Weights of a small GPT-style language model, trained from scratch on English Wikipedia.
Training: a variant of Adam for these matrices, 159M tokens.
MLP neurons of a small language model. Each row is named by its layer, matrix (gate and up: input weights) and neuron, and shows model dimensions 16-143. Each number is 200 + 30 x the weight over its row's rms, rounded and kept within 0 to 999. A neuron's up and down rows have the sign that makes its largest values positive.
Before each neuron's rows, "fires after" lists the tokens most often just before its 100 highest values on Wikipedia text that the model never trained on.

fires after: " of", " O", "h", " K", " in"
L2.gate192,217,212,178,173,206,250,178,183,193,209,207,201,198,221,168,201,177,204,207,245,226,206,231,225,216,228,210,169,206,210,252,183,221,203,209,210,192,189,237,207,174,163,218,234,228,199,203,198,219,206,191,172,210,184,183,203,208,134,198,250,238,148,228,165,180,217,179,143,205,199,182,184,202,189,188,272,236,229,176,238,198,153,200,210,230,234,188,261,163,265,211,136,200,237,222,172,234,197,133,224,274,223,147,214,184,174,236,194,239,159,151,177,210,238,221,197,244,179,218,233,176,215,203,216,210,230,218,115
L2.up192,191,182,178,130,225,201,189,183,192,186,204,149,206,192,214,188,226,215,266,168,212,237,222,256,152,185,205,190,214,184,202,212,275,179,205,186,258,175,211,170,197,143,199,224,231,216,216,205,189,188,188,244,184,249,178,187,208,219,209,172,172,215,178,245,163,233,166,193,161,183,209,221,175,231,185,216,180,157,179,237,234,164,203,276,250,173,183,136,186,232,236,166,223,257,162,254,209,162,238,191,146,161,212,206,220,215,271,225,220,229,199,219,266,194,184,246,175,204,190,193,227,184,140,196,182,236,254,175

fires after: " to", " m", "|---|---", " K", " in", " by"
L2.gate7,206,206,163,156,229,199,203,187,232,192,204,212,209,208,228,189,219,165,150,195,236,135,201,218,215,159,219,178,193,166,212,255,230,193,201,198,177,192,193,183,193,159,215,202,226,198,250,216,227,182,233,223,188,220,128,186,211,158,170,226,190,162,212,184,133,188,201,227,196,179,228,198,222,233,252,208,188,186,212,214,200,196,185,171,234,205,202,247,196,164,237,167,186,256,232,198,202,180,180,230,179,236,127,177,140,175,191,190,233,179,197,191,166,187,164,231,224,112,227,193,172,133,178,257,188,181,137,148
L2.up7,223,168,184,162,223,198,188,166,215,238,170,212,171,220,233,148,223,198,198,171,253,163,203,214,207,163,193,191,207,168,222,224,220,207,214,201,205,179,191,186,233,221,183,157,177,205,207,227,199,150,206,249,152,192,168,222,160,179,209,218,202,188,196,225,159,182,141,164,192,210,249,203,237,236,247,224,146,145,190,206,181,188,172,157,221,242,215,234,194,211,209,187,173,236,264,168,202,180,204,173,118,219,165,159,195,184,191,186,266,151,208,129,157,196,171,176,203,153,215,222,176,131,193,236,135,176,149,182

fires after: "u", "c", "ou", "cl", "t", " 2"
L2.gate15,210,183,188,213,178,240,244,157,244,180,209,224,145,160,183,217,208,174,197,218,193,201,218,242,188,214,282,176,210,243,185,205,192,240,204,225,139,185,204,231,151,171,198,160,156,224,179,196,222,244,213,203,233,217,222,133,219,224,192,242,215,182,218,122,206,187,207,231,205,277,178,190,169,159,190,196,215,145,188,226,197,182,256,194,201,171,174,210,211,200,239,172,192,259,263,215,204,141,157,218,188,253,195,191,218,169,177,197,231,167,201,183,164,194,214,171,217,154,227,171,215,209,165,181,211,188,161,276
L2.up15,190,170,211,217,181,208,217,131,233,194,214,240,215,168,163,227,188,191,161,181,168,261,192,190,157,235,260,185,220,187,205,185,196,227,175,237,181,171,193,212,176,219,199,205,139,204,178,194,239,225,189,202,201,203,243,139,248,193,191,208,209,238,188,164,240,217,190,193,234,284,203,224,187,204,203,174,197,164,207,180,178,156,248,243,233,165,181,176,203,227,215,235,194,260,211,213,198,210,199,234,164,194,222,179,221,196,155,211,232,196,167,186,195,188,216,173,176,191,188,171,197,173,146,195,233,213,189,260

fires after: " in", " R", "ran", " In", " C", "up"
L2.gate349,241,222,214,180,194,209,211,182,191,276,207,235,201,204,162,194,130,172,222,233,216,175,229,222,201,196,236,200,195,188,211,178,202,192,199,220,205,194,236,182,194,238,199,225,176,191,248,206,174,209,227,202,207,179,131,226,209,133,205,228,224,205,205,182,112,232,200,225,183,173,246,229,232,185,213,215,228,169,196,232,222,183,212,197,199,157,179,189,180,262,222,181,225,258,233,179,239,149,186,224,181,186,219,272,195,132,237,138,171,197,207,183,237,228,214,231,160,230,217,188,239,181,165,169,213,192,205,148
L2.up349,211,222,177,238,148,210,173,186,163,196,210,185,212,178,178,150,153,203,232,198,201,201,174,194,225,185,230,212,181,182,177,199,199,190,171,149,212,233,235,183,220,174,167,260,202,224,226,196,219,202,215,233,216,163,193,206,143,155,229,201,188,213,179,162,138,205,216,241,219,186,217,181,161,257,278,232,211,188,209,151,238,206,277,181,239,253,154,173,153,194,180,218,205,223,195,203,184,160,170,228,286,230,193,196,183,201,170,246,165,194,223,267,204,213,183,176,227,215,240,187,247,200,168,245,206,154,227,181

fires after: "e", "ot", "id", "i", "ou"
L2.gate330,218,158,155,229,171,209,194,184,249,231,238,251,182,207,234,227,139,257,207,212,206,212,198,209,224,209,158,225,165,197,169,199,168,85,197,225,215,172,232,218,214,223,177,240,221,236,290,236,181,201,180,199,273,239,212,212,209,198,203,174,233,215,177,200,198,171,183,179,200,167,209,147,207,191,154,227,229,172,171,199,237,168,210,209,164,190,179,248,249,235,210,167,178,254,225,189,198,213,235,212,249,222,184,190,188,225,216,174,242,213,172,207,157,231,187,183,216,188,231,172,212,190,177,192,177,271,231,221
L2.up330,215,219,230,219,258,195,243,284,203,217,204,207,138,202,230,223,208,202,197,220,172,196,161,191,210,211,166,222,173,214,262,198,246,236,150,180,168,198,207,223,179,192,189,194,219,149,212,214,189,218,145,207,220,229,140,202,213,176,177,185,171,207,194,209,149,208,209,193,125,191,179,165,148,221,203,166,108,183,206,202,230,212,199,172,196,183,159,213,225,226,141,173,215,197,209,161,175,206,210,238,230,271,165,211,150,219,178,144,208,230,227,230,205,198,213,197,240,235,177,238,185,207,161,182,194,214,213,228

fires after: " n", " s", " h", " e", "s", " E"
L2.gate325,211,214,164,222,242,215,189,191,148,200,214,146,197,172,219,235,178,193,258,198,234,170,197,233,173,159,186,181,203,208,208,219,232,179,196,177,201,199,192,202,213,194,256,162,198,200,215,236,218,261,274,293,205,229,189,186,219,227,232,211,181,178,256,184,222,181,202,213,203,216,208,179,193,232,195,259,185,166,188,168,253,210,210,215,251,202,153,196,159,165,188,178,225,195,194,179,155,150,232,217,219,235,188,233,180,211,272,222,171,196,261,228,205,204,162,177,195,197,215,199,209,252,251,177,206,215,195,201
L2.up325,183,171,157,176,189,206,209,211,223,217,125,158,210,186,204,206,205,176,226,184,201,245,210,186,202,154,149,207,175,186,219,226,225,175,197,163,223,239,193,121,194,215,246,192,204,148,190,235,260,206,224,262,203,214,190,195,247,257,180,198,161,249,226,202,199,251,199,180,197,144,202,172,197,190,163,202,197,197,190,194,208,189,156,195,198,224,180,212,175,269,157,164,205,224,215,202,109,157,193,159,165,246,244,181,193,218,222,207,181,155,212,235,213,228,202,202,224,160,187,180,182,181,241,195,211,229,205,184

fires after: " E", " e", " re", " ", "o", "e"
L2.gate292,186,213,215,201,236,213,137,168,159,171,209,199,197,185,213,198,148,221,202,195,174,187,209,233,234,190,208,173,207,287,185,166,202,199,226,231,172,161,237,266,206,252,237,183,188,188,204,200,244,274,221,213,191,193,189,176,219,165,240,190,210,193,168,227,196,205,197,224,204,212,254,246,221,164,252,203,188,176,184,153,193,186,258,175,195,219,232,194,171,234,216,146,245,258,177,230,210,201,207,256,196,205,171,245,196,216,237,222,146,171,217,181,195,191,230,144,172,203,265,204,223,216,264,236,175,191,182,224
L2.up292,191,180,151,182,159,192,184,176,199,179,196,204,191,190,194,175,171,190,208,162,201,211,217,203,158,197,196,159,161,223,213,219,202,180,207,164,232,217,208,170,262,182,173,188,184,209,230,207,231,251,220,154,186,180,139,239,219,214,200,200,221,211,178,193,268,200,208,245,223,235,238,203,219,157,231,190,190,154,231,171,215,233,197,199,173,152,218,152,180,180,140,154,161,233,224,178,211,181,199,197,168,197,241,188,161,208,185,213,217,140,225,212,233,216,197,149,202,194,252,200,197,217,172,255,179,178,155,221

fires after: " in", "id", "c", " In", "st", "t"
L2.gate163,218,191,232,188,162,199,186,228,160,174,200,235,177,231,216,216,221,194,210,272,175,197,227,205,171,265,201,204,184,254,165,177,229,242,189,222,204,143,218,215,221,163,178,197,182,263,215,167,178,187,220,138,239,220,254,196,154,243,211,230,212,226,227,156,189,240,216,189,204,238,207,208,191,193,211,186,177,203,209,140,227,211,195,195,195,216,159,197,148,290,219,215,191,175,212,145,173,255,156,235,209,200,129,191,210,225,181,166,163,179,226,185,136,204,232,163,150,154,240,185,219,186,184,192,223,194,178,194
L2.up163,211,197,182,178,179,205,188,187,246,184,129,135,178,228,140,190,192,186,146,231,208,216,175,194,220,188,218,198,155,124,196,165,237,206,156,260,164,228,217,187,199,216,219,158,187,224,155,247,231,193,249,220,210,200,219,159,239,208,191,185,170,228,188,200,178,238,197,198,229,206,200,220,220,197,217,232,206,183,214,197,162,153,163,183,179,187,240,267,174,220,224,192,163,209,204,218,271,150,160,212,198,227,214,183,205,215,162,190,195,232,175,150,238,215,269,192,238,166,238,209,250,222,226,153,265,191,210,203

fires after: "ur", "i", "ter", "g", "our", "ou"
L2.gate143,236,226,158,191,224,241,245,233,223,198,224,224,195,183,220,226,157,233,239,218,170,210,164,243,244,195,240,182,187,215,167,263,235,191,221,213,224,193,195,247,238,212,220,172,218,160,240,161,179,200,158,206,225,198,204,195,164,163,221,199,223,199,251,238,228,210,231,228,238,191,226,181,233,112,193,199,204,163,175,170,245,167,157,207,184,160,180,209,193,251,192,250,198,231,163,217,161,228,179,228,216,204,184,167,171,223,154,166,220,256,261,193,203,220,187,196,208,195,233,156,227,220,188,165,231,156,225,188
L2.up143,260,224,198,213,237,224,208,242,173,259,222,191,124,207,177,194,173,169,200,269,191,226,156,206,219,207,192,198,204,205,196,229,219,204,208,240,207,208,163,186,218,212,185,159,204,163,255,193,148,227,174,196,200,158,231,228,183,245,165,211,242,199,208,202,163,227,176,148,198,201,208,233,202,178,177,193,212,207,194,215,225,186,220,179,180,230,160,223,177,257,221,216,219,194,209,244,162,224,230,233,135,198,164,178,168,173,245,199,218,260,200,210,207,257,227,213,171,202,222,175,201,174,187,192,178,255,180,195

fires after: " ", " th", "o", " wh", " the", " f"
L2.gate62,229,189,217,167,213,147,202,182,255,210,246,217,280,175,222,202,162,162,235,219,227,173,192,267,190,255,210,160,154,202,222,246,180,179,146,181,193,178,206,259,199,171,191,216,171,208,201,187,225,178,236,196,231,205,152,204,225,294,199,226,181,175,213,187,131,189,173,228,224,137,229,178,255,176,162,216,227,211,159,233,222,181,180,193,191,185,164,214,175,217,208,187,206,184,168,234,192,175,164,209,187,205,215,186,216,207,209,243,179,169,192,217,223,189,193,139,214,168,213,190,148,259,212,175,202,222,204,177
L2.up62,180,158,244,179,218,179,148,111,159,177,224,173,190,219,167,220,214,230,219,233,212,264,173,225,180,195,244,201,191,144,111,277,222,178,210,231,198,175,177,213,162,213,220,197,177,179,146,238,233,174,217,192,222,239,190,186,260,206,220,191,185,167,170,234,201,212,248,202,237,239,224,234,129,192,146,140,203,224,171,242,222,210,227,177,184,194,233,228,159,173,225,200,220,142,188,171,242,201,181,169,196,164,211,177,173,234,226,214,212,202,204,225,177,196,181,182,199,162,170,169,206,217,207,189,150,245,169,191

fires after: "\n", "up"
L2.gate300,236,217,226,218,191,176,219,150,217,211,152,250,140,176,207,177,145,160,228,181,210,206,207,210,149,204,158,147,155,179,183,219,197,166,140,177,182,143,237,160,121,173,235,198,144,270,198,196,212,172,200,205,235,225,195,228,211,219,210,224,209,191,213,201,162,227,209,214,212,179,214,170,203,210,191,203,190,213,208,154,243,228,223,182,238,189,199,228,163,173,175,170,183,225,232,228,272,156,177,189,163,215,233,205,164,144,202,201,171,159,180,189,184,173,220,211,205,177,202,206,199,189,182,205,226,129,180,182
L2.up300,220,231,191,260,166,164,186,178,208,258,161,251,196,143,196,224,169,157,187,210,169,258,221,213,192,217,175,148,167,165,213,183,200,125,121,202,208,201,226,181,139,212,187,219,175,237,190,198,204,164,218,231,187,219,207,223,197,198,206,212,190,189,201,211,181,233,191,237,199,200,217,205,181,185,246,205,203,191,223,139,187,227,241,237,228,195,162,222,176,161,129,170,212,165,177,237,229,197,242,145,161,175,263,169,204,226,176,191,187,194,174,224,179,173,221,217,202,208,224,237,219,162,216,197,232,145,191,191

fires after: "en", "ip", "our", "an", "ion", "i"
L2.gate309,234,242,223,151,225,174,214,183,255,238,242,194,196,214,220,192,186,204,283,245,178,215,221,228,201,186,235,205,178,180,178,194,183,199,209,238,174,218,188,173,199,205,169,188,215,176,231,187,201,257,181,238,238,156,203,185,181,193,231,160,201,234,200,208,215,192,186,171,200,248,191,182,169,118,180,249,168,111,222,178,196,193,208,203,234,120,198,204,214,223,221,209,204,204,237,262,203,188,191,201,193,206,192,224,167,246,182,208,180,269,244,163,194,212,199,189,197,178,197,175,163,203,248,200,230,165,242,268
L2.up309,271,196,206,191,196,208,188,128,160,250,189,243,148,247,180,149,208,232,174,265,190,244,229,201,233,194,173,158,222,174,211,216,187,246,230,238,172,218,180,195,186,189,196,211,238,153,194,170,204,231,143,181,188,221,239,195,181,190,203,199,264,148,206,224,202,229,182,151,209,222,239,207,177,161,201,210,141,179,226,123,187,211,142,192,173,237,235,208,202,197,179,173,194,203,250,197,203,262,197,219,223,186,188,170,175,186,185,212,265,221,191,190,223,193,226,224,234,148,177,191,231,182,212,169,165,164,188,175